From a checkpoint of a small transformer trained on Wikipedia.
Size: 9 layers, width 448.
Training: a variant of Muon for these matrices, 4903 steps.
MLP neurons of a small language model. Each row is named by its layer, matrix (gate and up: input weights; down: output weights) and neuron, and shows model dimensions 48-111. Each number is 50 + 10 x the weight over its row's rms, rounded and kept within 0 to 99. A neuron's up and down rows have the sign that makes its largest values positive.
A block is one neuron, or neurons of one layer that tend to fire together. Before each block is what it responds to, as a language model described it from the Wikipedia text at the highest values.

Responds to: Before a coming name
L4.gate56:49 57 51 46 47 30 55 63 34 60 56 51 36 41 63 21 64 73 58 55 62 47 64 49 37 61 36 42 51 53 49 47 57 46 56 62 52 63 35 67 53 55 48 42 54 30 52 45 67 45 54 45 42 29 45 52 52 53 42 62 50 46 43 57
L4.up56:53 49 42 64 54 41 56 55 36 59 30 48 36 49 63 51 48 48 65 53 41 37 48 35 55 37 50 52 59 32 56 46 36 42 54 55 47 51 55 58 50 66 50 45 34 28 33 31 74 53 46 44 62 60 48 52 40 68 52 67 33 55 34 36
L4.down56:33 53 49 64 66 59 64 58 31 54 62 65 32 67 44 44 44 43 38 57 41 39 64 50 36 59 50 58 32 63 41 47 49 53 62 49 47 31 42 69 50 48 30 44 37 40 65 48 58 53 54 44 55 42 38 57 41 42 48 53 51 60 55 47
L4.gate78:59 46 37 63 56 48 51 39 42 50 34 61 69 37 70 42 44 56 39 70 24 39 55 39 44 43 44 61 48 56 46 64 56 70 50 57 50 52 66 63 48 47 45 57 42 45 42 52 45 56 60 47 30 53 40 56 52 49 48 34 29 54 34 61
L4.up78:65 39 57 41 38 48 61 58 50 58 40 41 55 49 51 35 33 48 49 47 43 40 43 45 62 54 43 50 42 69 44 54 51 48 33 63 60 62 59 57 60 46 46 54 60 43 48 48 46 44 48 40 52 55 44 32 41 53 41 44 53 59 55 55
L4.down78:62 71 41 58 44 45 61 45 31 48 71 42 52 49 63 34 49 57 48 54 33 31 38 27 45 60 43 50 62 43 52 50 55 68 48 43 43 42 61 63 51 58 40 60 51 43 50 53 58 44 38 46 51 45 67 34 46 42 37 57 46 53 72 49
L4.gate456:60 60 58 62 38 37 40 54 61 28 44 44 47 63 56 49 59 49 48 44 51 46 44 51 71 44 26 57 56 61 49 65 57 36 41 52 53 44 52 46 48 51 48 63 57 29 64 60 63 65 53 35 53 50 41 61 35 51 52 31 42 49 48 54
L4.up456:61 54 52 49 42 50 25 48 37 48 33 49 39 59 69 40 58 49 47 53 49 45 71 50 72 42 70 60 47 57 45 59 53 38 56 32 44 49 46 47 55 46 57 48 56 40 56 59 47 62 53 35 44 68 51 36 52 59 59 44 49 55 56 62
L4.down456:39 69 41 53 55 62 31 31 34 69 47 47 64 54 42 27 49 50 43 40 49 68 62 56 42 30 57 49 71 56 53 45 38 49 41 24 44 54 34 42 46 36 34 33 61 60 42 34 46 27 47 42 53 53 50 50 51 69 41 52 63 47 46 64
L4.gate713:50 56 40 62 46 44 46 66 56 50 61 52 51 57 62 43 44 40 30 68 51 38 57 61 58 47 50 51 69 53 55 51 71 57 52 39 55 50 48 35 32 58 59 36 50 40 31 51 58 46 40 55 57 32 43 49 38 45 54 47 52 59 40 46
L4.up713:60 53 55 64 39 44 33 57 41 56 62 35 54 50 58 55 40 42 55 52 48 56 52 54 57 51 55 47 66 45 47 37 64 28 59 39 52 56 55 49 48 41 46 40 37 35 34 34 50 35 48 61 51 56 42 51 54 43 53 57 47 67 57 41
L4.down713:50 49 54 37 45 55 48 56 35 58 40 47 68 43 49 51 69 47 57 50 50 60 64 60 34 47 47 53 59 48 59 49 50 59 71 47 47 54 22 65 51 36 52 56 42 40 37 47 50 53 52 61 71 58 35 49 51 55 24 58 55 59 72 41

Responds to: Location/time prepositions
L4.gate109:69 48 43 58 41 35 49 65 47 54 59 61 58 54 48 43 50 45 63 37 42 70 41 58 53 53 41 53 44 52 47 42 38 50 26 49 50 37 54 73 72 41 39 39 40 54 51 50 43 58 53 45 46 48 46 52 36 46 58 44 43 47 35 36
L4.up109:56 60 56 58 38 65 60 26 48 45 55 46 49 40 49 43 62 61 50 48 50 58 53 59 44 44 48 59 26 73 64 64 56 48 47 53 35 58 49 45 41 54 36 43 48 46 63 63 53 49 58 50 43 52 83 60 30 46 56 60 49 41 56 54
L4.down109:46 56 56 50 40 50 37 36 34 47 62 71 44 69 59 45 54 48 38 60 48 33 45 46 25 65 49 40 59 49 58 52 50 50 70 41 57 46 51 45 55 58 49 52 64 40 57 34 59 49 49 47 47 46 45 37 41 48 49 58 50 35 46 23
L4.gate572:45 57 38 70 47 43 65 56 43 63 58 45 56 60 57 34 40 54 45 55 59 52 46 51 45 60 51 77 33 52 46 47 36 43 53 56 41 40 43 53 51 59 41 57 49 36 59 65 34 55 35 56 36 48 67 47 50 43 41 40 54 45 53 54
L4.up572:47 58 49 58 41 53 37 56 50 64 39 43 59 43 44 51 43 50 49 41 58 54 61 53 60 57 46 66 34 49 55 48 33 54 50 83 48 54 52 52 72 56 63 48 59 49 56 70 41 45 58 66 43 50 52 55 41 37 51 41 55 46 47 61
L4.down572:49 56 53 81 48 55 58 52 40 48 28 55 48 49 37 52 50 36 51 55 41 60 60 63 58 51 64 62 51 44 54 51 36 45 42 58 40 54 28 49 35 40 53 51 61 49 40 61 35 33 54 61 36 45 60 56 47 45 61 57 61 42 53 73
L4.gate586:62 53 42 49 40 43 61 58 58 42 62 52 39 52 73 56 48 46 50 49 39 36 56 55 51 69 49 35 47 50 40 33 51 51 61 21 66 56 65 27 45 60 41 54 48 72 45 64 62 57 41 47 36 43 42 40 37 54 41 70 49 35 37 53
L4.up586:55 42 62 58 58 44 43 61 52 39 54 41 52 60 47 60 50 65 41 53 31 55 34 34 46 61 35 60 37 50 25 58 51 25 54 54 44 51 38 58 50 54 60 60 60 59 46 55 67 71 89 44 47 68 42 59 36 56 39 75 45 48 38 42
L4.down586:53 47 44 58 48 55 44 47 42 50 58 49 70 44 44 46 25 60 57 55 38 43 56 39 53 54 49 47 53 73 42 71 60 64 46 59 37 51 60 51 32 33 49 65 41 57 58 42 50 59 50 44 47 53 49 51 47 64 35 58 40 44 35 54
L4.gate671:48 50 58 48 39 56 47 43 54 53 51 47 57 46 50 43 47 43 46 32 50 65 57 52 30 65 38 39 68 64 47 40 74 44 66 60 38 50 59 54 61 44 58 55 71 51 62 58 47 58 44 52 61 63 63 52 54 44 50 35 56 39 46 53
L4.up671:51 42 32 57 41 66 45 42 53 36 36 57 61 51 63 59 45 51 31 51 47 38 40 66 58 56 51 66 58 58 41 53 52 49 62 39 45 32 47 58 38 69 60 47 47 55 61 53 56 43 33 42 58 37 49 54 62 54 42 47 42 40 51 31
L4.down671:46 56 56 59 62 38 52 65 54 66 57 58 43 36 27 32 38 56 55 35 49 76 61 31 46 55 46 46 68 53 38 40 61 33 51 59 48 46 60 38 50 48 55 55 54 64 44 47 35 50 39 60 50 63 68 48 55 51 36 59 52 49 56 51

Responds to: Team name continuations
L5.gate444:23 50 62 32 61 52 62 44 27 48 35 55 47 42 47 58 63 47 48 57 58 38 36 58 43 61 41 51 56 43 30 71 23 49 47 56 55 58 41 55 55 32 50 53 47 54 66 59 66 63 57 64 50 56 61 55 47 53 61 46 46 31 42 37
L5.up444:44 51 54 50 63 44 31 26 26 55 41 41 46 49 64 62 40 67 65 54 56 33 33 69 42 32 62 35 51 62 49 58 46 54 42 49 54 68 63 58 59 55 55 53 49 61 55 42 41 35 56 45 51 47 47 59 39 54 52 46 72 47 51 47
L5.down444:66 52 40 28 64 51 63 55 45 62 66 54 44 44 41 52 71 45 42 54 38 50 72 75 44 67 51 57 56 60 36 58 37 55 61 60 58 51 36 52 57 51 44 62 42 39 53 35 63 56 64 66 57 44 46 31 48 60 50 42 37 50 46 51

Responds to: Sentence-opening clause boundary
L2.gate213:37 46 49 43 24 44 43 48 46 44 66 57 45 45 78 62 28 61 57 61 72 37 51 44 48 58 46 69 51 42 59 53 60 44 53 56 65 41 51 53 42 49 45 51 57 65 45 58 38 47 52 27 49 50 61 55 52 38 59 35 59 43 63 55
L2.up213:40 50 54 64 48 32 41 49 43 62 51 35 42 60 61 56 54 52 29 54 52 50 54 71 46 66 59 46 42 60 50 57 59 55 48 65 52 38 39 40 45 33 54 50 54 37 38 62 52 51 55 41 45 42 42 56 62 45 29 44 69 45 68 44
L2.down213:48 32 44 64 47 63 43 58 50 37 42 60 65 51 41 63 40 63 56 62 61 53 63 41 43 64 28 57 65 53 58 53 43 64 47 48 57 48 47 45 38 34 52 44 42 50 43 45 59 30 74 47 51 82 49 45 41 49 62 41 53 40 64 43
L2.gate698:47 42 52 57 50 43 59 39 47 61 73 49 50 41 68 59 47 58 44 65 53 37 60 62 58 53 61 49 45 46 67 43 51 51 43 56 52 37 53 50 50 55 50 38 33 59 42 70 35 46 62 61 45 59 48 56 39 56 55 63 60 53 54 66
L2.up698:37 38 63 61 51 52 40 36 69 56 58 39 48 78 59 46 56 40 46 58 57 41 57 65 46 44 57 35 32 72 50 54 53 55 38 72 38 50 24 50 51 44 55 40 38 66 43 48 42 48 45 70 55 49 58 67 36 65 33 61 37 52 51 49
L2.down698:61 50 46 31 54 32 56 55 50 64 51 54 59 40 38 38 40 49 55 56 58 71 44 55 60 45 61 60 42 48 55 41 56 37 47 39 49 44 60 45 54 50 59 43 55 47 63 63 53 34 46 41 49 38 44 36 48 47 62 45 44 43 59 38
L2.gate730:49 58 48 52 64 58 42 51 33 35 55 27 59 42 53 40 56 63 52 51 42 47 47 41 50 47 76 40 32 55 45 48 49 52 43 62 54 65 49 39 62 52 64 62 60 59 54 49 36 53 58 36 53 48 66 52 49 43 50 49 63 64 60 57
L2.up730:51 26 50 58 35 56 52 43 41 44 61 65 40 57 54 45 51 55 71 61 46 63 37 54 60 30 54 46 44 49 44 52 44 30 53 62 50 49 42 72 56 35 45 35 46 59 46 49 41 58 56 44 60 39 66 43 48 48 40 29 51 42 42 51
L2.down730:62 40 43 43 61 49 60 38 39 57 50 56 63 56 57 47 57 35 52 56 35 47 51 65 57 62 68 75 54 46 65 50 53 58 58 45 71 38 52 40 32 47 45 48 53 47 46 51 49 49 62 65 49 55 62 49 36 42 41 59 56 53 43 36
L2.gate770:41 54 53 55 61 66 37 53 53 42 38 56 48 49 63 35 50 61 53 48 52 59 66 43 48 71 47 48 38 60 48 50 42 57 40 56 47 58 41 35 55 50 69 38 65 64 31 47 43 61 60 30 36 39 46 53 31 67 55 52 45 44 73 53
L2.up770:52 34 51 48 56 34 40 45 42 38 67 57 57 38 55 66 41 56 50 48 51 60 43 62 52 47 67 64 45 56 69 26 46 46 48 48 73 52 46 46 61 51 57 57 44 65 39 60 38 48 62 60 41 65 55 49 41 43 43 62 37 34 61 54
L2.down770:59 53 40 55 41 56 53 69 30 56 55 43 67 52 52 73 44 50 56 50 63 48 39 51 53 53 45 68 48 66 59 30 45 40 52 52 56 59 39 27 49 51 71 54 50 79 41 72 43 49 55 36 42 56 36 35 28 47 52 70 60 46 69 55

Responds to: Locative prepositions before places
L5.gate495:45 57 44 48 30 41 38 50 64 35 63 41 62 46 42 63 49 62 68 51 53 55 42 76 46 36 42 53 49 47 40 49 49 48 59 53 48 41 47 36 30 53 44 56 48 69 33 60 49 52 59 48 47 48 50 61 46 54 30 62 52 40 67 57
L5.up495:47 47 42 41 44 56 51 59 64 47 52 51 46 51 67 83 29 64 60 31 43 48 61 59 46 52 59 51 41 69 61 52 28 51 63 26 37 46 63 37 50 51 47 51 45 64 55 46 47 50 66 51 49 62 42 46 53 50 32 70 50 56 58 45
L5.down495:57 47 61 54 41 48 41 51 56 49 56 47 47 50 27 49 56 39 58 57 67 60 57 40 35 41 60 37 46 70 39 59 33 66 51 49 60 70 46 60 47 51 47 48 67 47 32 65 60 51 47 60 59 64 53 61 55 58 42 51 46 47 29 44

Responds to: Name-slot connectors
L5.gate727:39 52 55 70 40 52 57 68 46 65 66 50 50 44 50 50 54 57 52 27 42 26 54 53 51 27 67 51 49 70 52 45 61 50 51 53 49 47 50 47 51 30 52 42 65 50 49 44 51 52 64 60 35 40 45 43 53 55 50 64 56 71 51 56
L5.up727:56 68 47 39 59 41 37 54 42 55 38 61 48 49 51 45 56 63 39 55 41 60 51 35 59 50 45 43 51 48 44 58 50 55 42 60 61 55 46 40 40 45 53 64 37 69 51 59 40 39 49 42 44 40 51 38 54 59 43 50 47 54 39 55
L5.down727:48 57 42 59 58 49 38 47 48 55 56 46 59 54 59 45 58 54 49 68 31 50 48 43 49 44 66 51 63 69 49 46 53 58 61 46 48 41 51 45 62 42 43 56 50 36 61 44 49 43 48 34 50 42 66 48 27 55 32 46 56 50 48 45

Responds to: Team and group names
L2.gate154:46 63 44 50 48 53 53 53 43 51 55 30 65 65 50 60 53 44 52 55 30 41 38 50 43 55 52 50 64 45 52 46 57 36 58 53 39 42 52 35 41 52 40 45 48 59 48 47 48 45 30 52 58 59 46 30 49 58 52 47 49 44 59 44
L2.up154:50 57 65 73 78 57 61 44 45 49 35 38 59 34 54 61 61 49 51 45 39 49 58 54 55 66 52 53 72 51 51 64 48 45 53 60 66 53 53 33 44 38 43 46 43 65 73 71 65 36 34 32 51 37 51 62 50 55 58 39 46 56 53 42
L2.down154:52 55 40 47 51 57 40 53 53 45 43 41 53 36 63 44 52 49 41 44 27 49 33 51 48 44 49 48 51 44 35 52 42 47 56 53 43 52 59 39 64 68 52 44 59 49 62 51 51 58 49 45 48 51 47 33 55 41 47 60 49 49 37 29
L2.gate360:55 60 35 42 54 54 53 50 43 48 45 50 41 56 61 48 59 50 51 62 48 57 63 49 52 34 53 53 47 44 55 52 43 45 36 63 77 61 64 46 68 47 29 51 65 47 58 49 44 46 40 63 44 36 58 69 44 66 56 59 45 48 67 44
L2.up360:60 56 52 45 41 42 48 65 67 44 60 51 41 49 58 40 50 51 52 69 52 62 51 47 68 63 55 52 46 61 33 63 35 35 41 64 62 46 59 45 50 68 46 45 60 65 56 56 58 59 34 38 58 60 49 50 46 52 36 47 39 31 28 40
L2.down360:48 66 51 47 50 51 55 54 34 44 59 61 60 30 55 38 44 47 45 34 64 60 54 61 50 45 58 49 54 44 43 56 43 38 59 55 56 36 40 54 31 48 56 63 55 56 55 58 64 40 40 54 62 51 52 64 45 50 41 46 26 47 45 47
L2.gate361:53 55 45 58 30 49 34 51 31 37 62 54 44 25 53 56 42 60 50 50 34 57 39 47 43 63 61 62 61 46 47 60 51 63 42 36 57 57 60 71 59 47 40 70 56 57 41 40 48 44 49 61 41 39 57 61 47 39 33 44 31 45 35 59
L2.up361:58 49 39 55 47 35 42 51 43 42 62 47 38 40 41 42 53 57 58 39 43 56 55 47 42 44 46 62 50 71 46 59 48 52 40 34 60 60 55 61 51 59 46 59 55 49 50 60 50 50 65 59 58 45 38 48 63 55 47 61 35 74 36 61
L2.down361:46 54 47 55 58 59 51 39 38 45 50 46 42 42 49 52 59 60 56 47 46 31 39 42 24 54 42 44 38 61 28 58 38 46 56 37 56 54 41 64 68 32 37 56 48 50 45 62 62 47 62 52 56 50 51 45 51 55 58 47 40 60 45 51
L2.gate739:72 50 35 55 48 43 57 52 46 57 58 56 42 48 52 51 58 50 66 41 63 69 46 66 57 45 48 48 37 54 41 63 54 69 49 57 61 43 45 38 48 58 47 63 61 55 52 54 45 46 51 47 64 40 58 53 70 52 44 75 31 44 40 45
L2.up739:55 52 36 60 41 31 44 68 65 56 51 58 36 50 44 55 55 45 61 40 65 61 42 53 50 57 50 56 70 59 49 46 68 59 39 41 47 61 52 35 58 62 50 59 54 51 61 55 47 54 30 39 65 35 50 37 72 45 41 51 38 44 33 33
L2.down739:51 59 47 44 49 61 56 62 37 48 51 50 54 55 49 66 47 62 51 36 67 43 51 49 48 47 44 46 57 43 45 49 35 57 65 42 51 44 46 60 44 53 45 58 54 36 28 41 53 52 65 52 60 58 49 50 25 41 55 44 55 54 49 41